config = dict(
    num_key_value_heads=4,
    norm='rmsnorm',
    norm_eps=1e-05,
    rope_fraction=1.0,
    init_std_down=0.00266,
    learning_rate=0.000853,
    beta2=0.95,
    warmup_steps=237,
    schedule='wsd',
    train_tokens=1076000000,
    max_steps=4105,
)
MLP neurons of a small language model. Each row is named by its layer, matrix (down: output weights) and neuron, and shows model dimensions 96-191. Each number is 128 + 32 x the weight over its row's rms, rounded and kept within 0 to 255. Numbers have three digits each. A neuron's up and down rows have the sign that makes its largest values positive.
Before each neuron's rows, "fires before" lists the tokens most often just after its 100 highest values on Wikipedia text that the model never trained on.

fires before: "19", "20", "18", " and"
L5.down1197:058116092106141110103119107110097168118122117139133140181116097118128122169136125095154130175140125137111173134092116142143140157135166089141197113107103119145109101117106115059161119070111088143108149140089102112101076139121135160148069109139105125128130105159138114073118152093125172173

fires before: ",", ".", " in", "'s", ".\n\n", " on"
L5.down792:099119136172100079114146097217145074160148145077129104113121166147075132149134081071119089122136102085153128144097092129144076137080091114088088163107122118114151139145142079121088156107116133181138169118096166153128090107200123118180064097115139088144126101120078054107149122110130143126

fires before: " |", "b", ",", ".", " House", ";"
L5.down1120:093117151134142160152081077149184070169082125138151118172165060177159102109126103121135190123142093165174154095153170093150171108102145140153100101121144124108121119187144117188152080170217099108142101141151138109137115117145104153152188138143101144139127128145119041151161117105121135181

fires before: " |", ")", " (", " m"
L5.down1358:142190113084177115134140237129105088046101177093088069127110179115094104110128148137084160145096106090108106121113131179121096156129138151113174225092188143108160119128164099117115114143105143163108145126128062141117084076129119155094106145162151192174106150133158185146122122118132173099

fires before: " |", ":", ".", "0", ";"
L5.down1013:072101111106167143139086124104143162120165196142194150126089137168118148122154129090169125088103080214124130162107120106093151119075132119095143142180121124115073110092129126176087173129135191172199095103108125159185139133097157167157117116134105141118156186167131140091133189164126154090

fires before: " ", " W"
L5.down1117:072139172108154139158101137086072203149207185126130166139125089113138125149175109146127130157107112115078155135181091130123118106098107102114172216159120169176118131162136183140123104172150147082158207079137197138054102109072137156149142132170107126114192159161108148142128097107104107084

fires before: ",", " he"
L3.down386:152148110149102149083237145079160116145113128140123179146141139081155112060097215121095118109114092182165090101109100074157147144100123155123104126163120145132139104155152031126132141099126163108123129086186119123109070112118121125102103111148170101167076129122224149077154083153142148113

fires before: "5", "0", "2", "4", "1"
L5.down1153:096123115194170158129140138139128217150120114095112097102104140141116109111138092131155119149163115151108158122119186115119071125128142081154095113131110087182148172135114133144142159117181196147092105146120133163126162164149164066096165087104120090104064125110152129152157051072051108138

fires before: " |", "19", "1"
L5.down864:127149185158077075146162106121147093084154114131150111179114161169163172142116081121102109105156129137125140140121155153145124155149123130141094159134117077090213083082166125126110144070079137105122102120145185123187102150094145151157133088079143174148120099121155130135136121202139092140

fires before: " the", "ed", " a", " of"
L3.down474:137056131112129108112142129153130141114149111192159142119140127154194124108168125129156132138161187108098102163122201070101098100113083185168176122091130102087210126116094136060159119093213173123087139091074105072140116151142158114098080086187171082137112222156103152132157131095136159139

fires before: "19", "20", "=="
L3.down1569:125145157114164137092115199132106094102074109132146127137104142121106157145074099147138207131154091117147095117195134176102129126116085147081126078131179150141108131137152124115130096138126105131127081119063182131127128157165110165143116136141127129136101126103145102150092168086184145106

fires before: " ", " −"
L5.down153:150136097089174127168131098143191100133114135092102163145129118157142140116140138137140175185089090140119154076173167160090092130145165107096114017103073154090097129164087129096125088194147108216139133145104102107160123122139164112104124149096115150110113137125082105128173136147117130120

fires before: "20", "19", "18"
L3.down472:119095090101129119067149177123158144167132092097151122094129152090188089105124126175047069159128148141135095091139109150096143171106140197119164087118101143145104117101115129091176071144150122127111028105112128126118136083089185121167166138142195146162150045128104162149168142139142108104

fires before: " ", " —;", "|", " |", " Formats"
L5.down1722:144155106136137155131125127137124128121087154061110142125079088120120131139099216133113162160140104109147095148087084121113166126151098137202060151102132076135134157111144142125056111093168103175154191118155076131109127121039119112100152131144151173148172198086123121176093113088161171132

fires before: " |", ","
L5.down719:155138120122106101181161083109134152095069155130138133130131141146146183138136175109096147170070125163166060104169138134120145150114137089167145067149105118135136143115125137132127139138107149123136122135122120141045167108151150133175151180137127139083132099161133120099086088124110097146

fires before: "20", "19", " ", "4"
L5.down1429:182169108117139075134084106117091064104124124186082137153114181117106162094069132151143093136084135163114172094139112144130118135132076096143147117121106136159080051148117127098151166138097097165150127096078119084142100073168122169165141117121155149189121163119122105076134126159141137188

fires before: " |", " (", "\"", " –", " in"
L5.down224:128137080116165140152142125121153116114085137120134106142139173110158117127136165228127138075125137098163167089149103163167164072144080179176147129105088143136126105137168093159102119176158111151117115115130123124133114136099132131065154133119134108089129118164141100162111158110164156114

fires before: " |", " –", " ", " @", ","
L5.down1516:178197071142128116158108116134158112151073192091105064105208134123150121115124098170106164129086170100161103154130093101139175151198148137151122124103176129171101144119080162151155101182171096112068138114134105185175145143112130135145131180127174176072120101130115120127164121120186179104

fires before: " as"
L5.down1673:120136115078118141125152088160167086208144103104091158164112143149127127131117108148144126126106146109126142104152091103099116106103190217100122148146078080138091097135132082090164153119141114136123155170154130057095127104152127142098148126075228099097171077121146168146163179108135108126

fires before: "0", "2", " ", "1", "3", " |"
L5.down8:216124113106179098146122168136148132117114128081096205178162117171137084100189174121144159173162117120171184093108148108120114187103176128149122121154112116120147111176050126157140115128079121117147128055134158121118096083161193113155088146118117108183080073143194162113150168118160151079

fires before: " ", "|", " |", "–"
L5.down255:138127124141125143106101122140203114141081106061142100140123150081133145114146147148121131178121165169151105137152137109155157116128096115142153138076158136124146175135097142095080128176111168158175094142146146143089132182139099111109113143118100040159174119119093114175124107150117153138

fires before: " |", " of", ";", "–", " the"
L5.down1334:062112084147152114125127168178154130123160085165135109065099142167174117157191101109112150094122138091121191148188122094154112138140106156150118099176115194144112161190081139196133144108145136142115090167166080120155132070084085084157134115133113098153085156116130093132094102089119098151

fires before: " |", " ", " =\n\n", " is"
L5.down845:125109103110173130084111183140091110116162129162147112108101125174159091079066116188110126123159181115107083120059088122149113162119159156109140094120168152123154160148103088086057172162154121139135140131119087120118152148134145111134126129145141170158116114136146144128156104101096193071

fires before: "|", " ", ";", " |", " —"
L5.down657:158161134160143148151131163147137175128156151099130120143145130106117131118152102110119099154147170131121110131129095168119083122127121096143200095124152086134092126138077129126153074187082107121150146098142121107077091115165133127080092096120124079144154096144110135105135120109112151125

fires before: "7", "3", "1", "0", "5", "2"
L5.down407:137125156103147121109151109091073121130155167062133064175178130159144118081140146100080123145130103165148168152109138076167090098139124169161116143163126141181173095154156069111135130196097100142115072169087123088137184113103224078150133082075125112140102146129106175081195119153178067049

fires before: " "
L5.down1200:169156092158165119110103153124109144128178140120143127090128063055174149171179113162147135102103100159067130132171105114113135112102134135140185078150097169160153144187067210103114134074144083130160120101110110166124123169080102097156032130137114175159107139173147195178110137094148147110

fires before: " |", "-A", "–", "ip", "S"
L5.down74:059095080166109108070107136100176167159192133129136101127093139052148137105171119101107170158119076112117067110107080135073118134069084103153105173073130139159074128126089121143171088142155104105126163155081108147126106136142129048122141187119158157166181118117138190184151133147122119089

fires before: " |", ",", " |\n", ";", "0", ":"
L5.down552:130120111126089116136119170127127157150165159136104074107163111130087154163082121091056095130094189146128088121072098093180150124115138132167083137129081160121156154186098097126169140066161127134105175088143155142148105104117093073116090175136153105158113140134089112138160163168152150118

fires before: " ", " |"
L3.down680:148232074151116082113087122098089150071145154158118099145093112055130170117139115112114148135132129124188113144145142127114084156126145100150131077140180150081100132119121181218136162146075137095126124115162099103063123125148112112105163176092112087139137102160171134201089115162108185117

fires before: " |", " (", "5", "3", ":", "4"
L5.down704:104149108139161161117145151102168171124127094097119145116152127103096140157136116155169163063133096180150110129103150123143162113162132096143115193061119155115142181061139082127179081158170099095126118133138151139141098145148123112073152154201147143116170062086121029103157180072129137130

fires before: " |", " ", ";", ":"
L5.down1661:113192127135140129118108179157156130141159144080105102152120145030128117132153150104111129148123112149183121133076045172107090112141065172076098150085117140093153138166118196101151103130126115091106133158117154088104109105092081086149149151165129098138176103148118078103198106139113088162

fires before: " |", " "
L5.down1156:196203162121101160134119115158131098066124194140128063116167080186139141118083162114154193124112096144123141183133106114188089091201106122105198183191109154104109135136186161101131110135166152131099122094160132110147194147151159132103118114137151118111135088135119125138068133103144168167

fires before: "19", "20", "18", " ", "16", "17"
L3.down470:153098123119170147098142120138140170148146104112113124105182155132133117110132205135158063161135113150126097095119114120145116075116169146096147137095151124193134082160119152074086144144168143144127165099086143132196144151120108108090088168097149096086166120152140142109157121127113190122

fires before: "20", "19", "18", "==\n"
L5.down631:062147104121102160150075137036071133120109104135115139156137151139121079125133123058129135181125118142140084157125112086179134181081109123111086150147165152132135157127109177101076124121070197061130118045105113133103121132084134144167191159100139092102137103164164126096155163131104102155

fires before: " "
L5.down468:176181150129176180102155131165122097116132110202120174131200087113117163081105145077152129130124098092102100102086159110098068171155211158150102186084146136106105101156115067138147119189095121113147125147094120119159129039062105115025100166065152123175110107096118139115127108163130159062

fires before: ",", ".", " of", " in", " until"
L5.down1442:129182129150118101167136126206108112152086130093158061100065111147139117071126106174105150176112091106143151117058138102180121136131134174143107150104111137070145112130125164104093114116186156110112110128151149084122112129128156189066081150181100136168142116099082134102101191135145045145

fires before: ",", " are", " is", " to", " were"
L5.down613:096151067106061112143106153098104189183136120116096143141118098118099089178197100145132101168192160076089112096126073131170157129140151179051136103137117145129161169106120110153128114125105169093135149098120105129083134134104076177130141149132141094160160131065129142122135155131163100065

fires before: "|", " |", ":"
L3.down22:103157108090123104166119128101115155183157145109148151114125192096141114115166083093121144150108119149105129138146126130142113129172139155139122147147098185160156148113132115076123143135156141115097185057161123141120075170165152119123165095120168128069128178120135175158158157152097121027

fires before: " ", " −"
L3.down988:186176083137081072109153128122114119167128134103161134108105183090136161151166111115170133200111146158107135129168104150162132113126107082124126143114112147127139116118115118146130116123108151134148163125104113181148134130131137175107164164142160108112102088183121160112120104162180095148

fires before: " ", " |", "2", ";"
L5.down1071:163177120185132129084107227112136126107087166073134086135125131124173098142140124121080147165071122096101140109124120106088160102118087148169139096120133189140148104177178120088177142211170073118138117117136103136118075118153100103098130090119130138161132127137163150142169139084157165051

fires before: " ", " |\n", " |", " Report", "1", "4"
L5.down770:141181117154167080132124080139142120137172114008112107098089141097143149171166142130112147150142164098108073110104069139156141145124116125148127127073169090125110160186082145118102167151117133185139161140105128127158097135107112119143149142053083143137119151167138150162125121118067145107

fires before: "–", "1", "0"
L5.down361:127162079139206123121152143132180140095128121174076132061147137155073109138103182108134163078142130057099137143123134107113093137146135144131177145110058125077109073135164160166114106154124122106126143125131080160195167139102107180101097198115141119176155179101141118154098098124109169113

fires before: " |", "0", "2", " ", "4", "1"
L5.down440:073115185129140084089106114193140158119151106155098080128101154110172123151122143129206147178161091134128116123126155125122169130136174102110137131120153124073097175136124146150112053167173134138156135161081059116127158088139141061131104152113109052161123114142109092120165132147083119151

fires before: " ", "1", "."
L3.down176:150053093099133082119147100102159108140172103158118139121108109172120109111160162092084100183170091156069143079185051167153158131122164173120138140144123138097095138083125145124139137113121099142128130114164110194128117082123107144128090081035132068160073110135136138168092170072124139121

fires before: ",", " he"
L5.down1441:180161174142131038129157126192096120153082140086143149189100145124059133122108172126148144116142151161191110102127134099095141178091184132123167118080154103117170166122126149106146147097097163110156174133119167146115132152149107114121181164117135129112139105162092043173101146111098070177

fires before: " |", "%", " |\n"
L5.down1382:135168056158149144066171111163165056091123131116159109135135133158110156146112175142147143100096111090106097139108112194133106142151078192111100142093116148142164092115129100128087148172067098120098131152117188158139076129087110129148157131097117093145138166104141102110131142104109142086

fires before: " ", "0", " |"
L5.down900:158079179100137159173115095147116083121154148139128148155165127117164106124157089165121073137153138175107166170133158119102073110194160138109133144171152153145102126140078106142155130131092098061042118104101162108095133086134171075133076162060128142164110118139124160068140172150115132100

fires before: " ", " |", "|", " |\n", "°E"
L5.down1242:156105161113196180098137183074164149154183133166116101159140147169155132109126126148109064162147098114110123170102100143132138183109119136140116109081145107072049071120132135122132078139173108117131175123103106129118164125141099195123089119130088152164162162124153156136093114143099150094

fires before: " |", " |\n", ",", ")"
L3.down689:125181101066159136152102084091092139176151107095151188152094160133145160080167121132106077162116097089163108104153084121106052106105149095112106068120110099171096127111087148083152168155125094101088137184048114201169137133172135114101158116049127132137095101120154196101129108113127149119

fires before: " |", " %", ".", " W", " |\n"
L5.down970:158152138137160058144134154153109139147068133141101129131182195102134192083104173121123105152180134129122122112159213062128127192169183146150196095107133153143102117106142179113098162187169137106158111079109115138153118037125120132137106129185151140102131137171132142119126085111141073162

fires before: " ", " —", "0", "2"
L3.down224:165151116129110057142154162154161195126114083104138139108117109135141157098136061130169132066113081208134149115156133095114136066142120081146096157119148138077121167157166127138153120121097124116141123115091071169152123139175158174114159130122149116115100142114159146105148117123117096219

fires before: " |", " "
L5.down495:138175061089124193174167133170111127098095126128159124101159139171155118128088100140160139092094157138141172170111135124104134138145055069122111094106114082156083100194143122104158116147090168052128100123106115162158116150082055102128184136151114131108111139086168167079133100166110126106

fires before: " of", " to", ".", " in", ","
L5.down1223:124122141115150168144119121198118108115150136166143100141150162147192143141186099071090135151076180111107147124132132154151066128121095147092164148159160128132126037115103138126099114075109157092149066105155089137152152175153128105206136089141157132057108127083086083121096100128076112100

fires before: "\n", " and", ",", ".\n", "\n\n", "."
L5.down1674:113129138095084088122165109117160131156119162076145119128110111125158126081114117109147120127145092092103123102143133121176123110138098129066132161183182128135145152152110111166128135157157101154152163097162088149118124111155141166089122142143143143120091062110149143091087131133103128116

fires before: " ", " the", " his"
L5.down1188:122130098187112157177147096130109076127116097140120128095124136140117164136145115132138096132167147116114171124107135068103114100140145164123142120146164104112091095139207113115130100144143157149063118115174095055116109140098146179118124173143120098067162150103100153111124151088141126148

fires before: "19", "20"
L3.down476:134187153097103080139066128089130144135108122123139102113091097089176132137152129159144092105140130140162067115201099133098173116119089152138148130086169108105065124140155100086097170124127159134040061120127125215108078072115085129126137125154131145100130167186204177197159137094147144139

fires before: ".", " |", "3", "0"
L3.down933:140184061096158118142114108072126146112153144053156098137124114070099125142145107119154175100191135102177163113191047122128071142120126113128079062121146094143081179138100176088170167135098124134115165134160110116091116115068121160103135139142096085154204126163148160135142105128168136128

fires before: "|", " |\n", "|---|---|---|---|\n", " ", "|---|---|---|---|---|\n"
L5.down839:153168065110118131097066137091096102112113103040165134166147156135135125126157142129162200135124112161157113072147123078146123135105156114086106137120116105132108133179101172099135093122194115138123159148151054195153113043170113119069188156084133141131125172111073096122147115150122179104

fires before: " ", " Russian", " National"
L3.down1548:117132138149129090103135151078149090139122138159136112137132095129098159125164168140149098117158125165158146117104127157144159137117137124176148149148199176028095149135138141115134152185180099129121196106129148190164094132135116159103106120194100180181118160136102107112132181108128108132

fires before: " ", "-", " |", " –"
L5.down1024:139115091102150193100135145178099149115141139147146065102124060138097127110150107150135181130092109138151077137103144155124128149135084117098113117150113117180143105080130105175127130180106067117115080148098143221146119111091128127149103109181174077120069109077196161135178092105141119119

fires before: " ", "19", "20", "18", "17"
L3.down281:087099111125136146129114153121147131140119146141177146108126128171113133096129135164146115147147094192160144146105109131143135101128142151098147132150142164097123069123133052108138120140099178093204073150133078176126053125158136143109130078175080144138122068120123129076157170141187140130

fires before: " "
L3.down678:132103120160124128125179158167159069152117132155189138132143088112157206148098127227172119093073074146104095156088106059130159132081140092130165121151126105217122136131139198109144115201136121071109150088149125158162149116111107116070141125161103125110141057132117107164107181118083135140

fires before: " by", " to", " that", " in", " with", " as"
L3.down279:133144106141096144081041097131130130152130170157121156122071138140110124140151181142141092071167078091152110109099130141144086125174109123125109136079117229097136132109118080127207090137177111076086113114129090168096104112127105174162162136163118143132094115118133143128147090138149128159

fires before: " ", "3", "1", "0", " |"
L5.down445:138129115122148138109136163073108156140115161065124096129117127085157181153114177192125142159090119107133097096150062079116135199147120124174128119128183126123117151093195169089103143120172194121130117110145091196154152163073096086107080112102115117108107096116142192136126127137080125053

fires before: " |", ",", "0", ".", "–"
L5.down1372:085165156100141146154129144149125096107177132033152082074117161142063105080100138129150141090173111132163068151126116088107163159103122181167106133134072159160109148110141082027109130179188090122106088124162078148093103150165074120156150157117131070157127118097076098170169138157124109104

fires before: "|", " |", "–"
L5.down1035:105136079127123114117101137118139156111150117063145137162137153091153163122139138174141153159146146100075033092152070160130146134143117146103147114101189166123100145157127158088173074178124112125095092139200082105098132152140118108110124085079111088153145109141170173123148138113145113096

fires before: " |", " |\n", "(s", " of", " in"
L5.down797:072134132158156112126144071150111102173130163085096166115104117209085103135156134154096144119122159177127111061149121104133133177144158079150181087141192092143114147113133165171052135115158164142078114083070150076127153166110104169152097141136105140149146093112148124140141065148100065117

fires before: " |", " ", " |\n", " ("
L3.down415:137101081113150111096156173109151079082156082104129177134106173165096192106113125137119113140139113142128099078118145147095124143153084130130198140196102154093159173146133182160138126137118115151117078167183145176117177160096146127096077091111126120043153152149102123130127184138128121091

fires before: "0", "2", "1", "26", "20", "3"
L3.down562:137138127059078193146101138127165182095082133147145100104142138090130130158180136046098072188171117127160133095054125082095108121203132132103070112141151169081189137092178141180110073105188110102145152119176137132159124068115108165142110142082119096121134114124070146102138116136195154184

fires before: " ", "born", ",", " on", " December", " in"
L5.down396:131082089194183136118125114123112124117053145123133156117110105152075131147134172172193155125155175134099176099107169095148186126142120116212141133137128097145140108078100120139060159125114137129147138200150133143097151126126064137235116128097175101062128084099114129189091133106076136101

fires before: " |", " |\n", " of"
L5.down576:095107165152058146122053124103086094138097157100110148101132087128152118097169121137136133112116144081130176168136120117122120141140121177200129115161101097105129109084163165146084159089156120145080137110163094069165127130183129094141085119079098129076142042170157121130188187146137138173

fires before: " |", " |\n", ","
L3.down1221:138150086182107173166153155181141179128094108163106065084138088109180129150115147150165223169111119120076120123089111075113151124172145154173103134150198110037132145130122140116090208107091183143141170036139138087147145173140081142115076058164171121078169168131165175104079119125115101124

fires before: " |", "%", " |\n", " ", " m"
L5.down825:152141081151142139100109177104144065179177126142105133122100165158163116122148072112152131086111115163114143116128153148148175135144111131116082102150165161116123093157096204106101069117082122167125101114140194082169163143108142071131167095111115115132091070135148128161142103130143102190

fires before: " ", " December"
L5.down1584:120081135167126112145138161176187098134083158103042121100143123176096077132107169132113133169120167108170132159173095117126097119100155189154138105113113107192083102147120121177150167101131108140117127152166181087176156130069155181130145138109187097121102118104109105151157180103160144095

fires before: "–", " ", "4", " |\n", "1"
L5.down1720:115151110123102088148139095143087155081106138147127152066135156178098135133074159167091129085156150132123079064090076170146152186072114121144145168122183116135062142116140144140098093130124141143148131186073116151148162140125118130135154129055177131170130147186090162095137156175089088157

fires before: " |", "iros", " de", " (", " |\n", "\""
L3.down1315:123121092162091150135184074175090110085090146117054092110134150126140099199136138066103142117151145109132145145187080119112161142161125152161094195121110128165114117135132109172114175154152116079051180146148078137083081114085112160061125053121155105149122126121133163115151069101123134165

fires before: " ", "°", "–", "-", " is"
L5.down1430:146148140131121126147127134105095091137142152092133128085096098146125146078144171107144161154164103118095094117166151106144099120153120163217143126090095100145168140110191100128136184120133176200095143108106132149136151092198153183087181127170041138137119110097147091160168115142085103100

fires before: " ", ",", ")"
L5.down712:139161108116154120101147175148132120091105139132067146076054080164139187176134097172111130130135147058104108143089123070085076121191108138095164130089112134092095103159128142127205149099096149112162088167156122131116134152112084099101131147126093070145109079089051098130118128109122110142

fires before: " ", " century", " –", " |"
L3.down383:142125116131130104075111128090115114112124157084133153126125123084179102149176154108178093174106108152141180126127086076146093108051095145193107087087083164237104063107168188137127130175120074146148130079211129168125112144094166205129197170136054158105110089106078143145149127145143190141

fires before: " |", "."
L5.down1475:135126110135111014102090147122106142112181155141116144129122125095172130083148107139139107152097148144168142118132094150134173159127157139105131103163213134101114112144099177141080139148109090172073113070130089172116138133075092110132106153144111117110130080157117157085118083149112136161

fires before: " ", " |", ":", ",", " \""
L5.down633:136160105134168106138131170133128123078108111071130108112161152045116140168110097152051160146165149133107090124188144048114105127071120120131127132115094194142156172123133062123124134202141149108126121108126107237121143085117166095100131202102153136126069133044108152097147088118094089113

fires before: " ", "-", " —;"
L5.down438:152153146107155128104119077118170119085126111062117144065105133136093120110122169139190139163132113151103077072117099117128166112107117068118120135082104082105112145115149122090142095173123137143104110117180042149148150124180117141142099151130111085142144100101107129125150138124110181104

fires before: " ", "–", ")", "."
L5.down1688:135160101164135145113160164197160144131206128180183125149131093098085110120096083125123134116157102182161077183151103057201112073181101091177125122174105156067160122160138116117088124117081119146139117049165050223129144120137145096121135142150129116129133130154145113118196112109154152097

fires before: " by", " in", " to", " with", " and", ","
L3.down136:126088132118164140112096098075166120103162162162142127145105116138092117163108122098179187162092121152189148100111092135121135065118123112126116114106061167093115115083206095155134148143191103154149137136101110170125122118109142146171115094168127110179140176149167110125191112127117121160

fires before: ",", " in", " of", " and"
L5.down982:150126115114116130130145092192153148135144105090158178106163119107090144137116093096130150121152147130130114146121159131148155160125077088090154148117096102168176147160088130124095140104106119086116121139114179121136085164144089140145087165091168138092134196142105135203113204128084163160

fires before: " ", " |", "0", "1", "2"
L5.down1063:132174157133095136094127190140109152102187141135128082134083101095149087117107093146101130098073154125126200126120096093108122127177117054059163068114104082121140125160119116133140104200128120102140121143117191150111161129154156168121120147106061138136102104114123150128097107087162097101

fires before: "1", "2", "0", "3"
L5.down1306:132096121094187107147121128143155152129109109092105124132164154062124122121161133173137170112159136144118117096075112080136108144119115205135142178109159145139120165125111107071133108099087133094189144103098109146147122155168167104176112156125162159129158179105132102162204132163113178143

fires before: " ", " –", ",", ":", "|"
L5.down862:096129104190095086091108113131139113169103073135103101045159151151153131133137100122138120155132145202144134132130114079076183183128183113066178152098126107149148110141090138089157078167134190126135100128159066105151115151141107088139178126153145137152154073070153098067097207147155132108

fires before: "|", " |\n", " "
L5.down1727:101078151075126033149144127167121084155106150139167111098100153132168132112168110170069126161118148087129123140149110167118116168141095137096172142169090113113089171189137144161084133150091149131098082100111114156161166143131065101121140120076212138084074182163141192149094105153171120157

fires before: " |", "0", "9"
L5.down1109:146160164130154162139116105117117164107161185121143152088124187148076124070104117184144131184120119153163136115178087077133115156035126156136120098081110073112156117176147113130111069165087093105140148127162139110153148156125119198165075105089118108154114137190107110151121161120089144167

fires before: "19", "20", "18", "17", "16"
L5.down892:096125108108102145144163133095123089130145067088100121136171147140141125106113156147143089134134131105194076133115138142160132135068116137159175111156146102109153114155126094167089080132121137102144163112082111113076063091077057098108130121100159133109129126136049116117099146161146220052

fires before: "20", "99"
L5.down231:146105092116153142078163089153126101147160106066141137171170134133067064101176152163122091100129155129117189110102103164085101152126090107125118124057133108086130064125134084128159125136128151128150101177122152108139123154127098136132074105131093159120154207150082142167111142139071166134

fires before: " |", " (", " -", " –", " and"
L5.down1347:093134089104093111076154169089097107082115097093122172139141144134106070104132105145122120138131158107144149156186122171120071090147138146104106102108098175092119189124125128125156097069131115133203122109148135049125113115123130162199098115172152110112203149109092148189132116109145142099

fires before: " |", " |\n", "%", " he"
L5.down165:076085095151115135122167132121083145154093111162096104081180163188165170117216133123170117135138180134124089153057122135096141136108136196099158161089114117106127087055172078167145130114106187126119090131126121101174112113164102167198052121134138175082142077176153138084102158144131145115

fires before: " |", " |\n", "0"
L3.down1534:163099148129127143210093178156134169118109116142130110113128184109125132183124144178130118085158094111090156104212139097068093116205064100140144184160154188120134162172085142119151141152138128156120115113128145103161112094122123136060170170109131128171116182109135085130128101154102173163

fires before: " |", " ", "/s", ".", " m"
L5.down1026:116154045104133099066190140133114099144094109128155075113095108073127156157153125133147160086143147121045149095097108186147131118138194138179176105117129108112126155137114110085159094202072142127165060046118077102109131095122121114101159123167137114117112204126144220109079189129147079103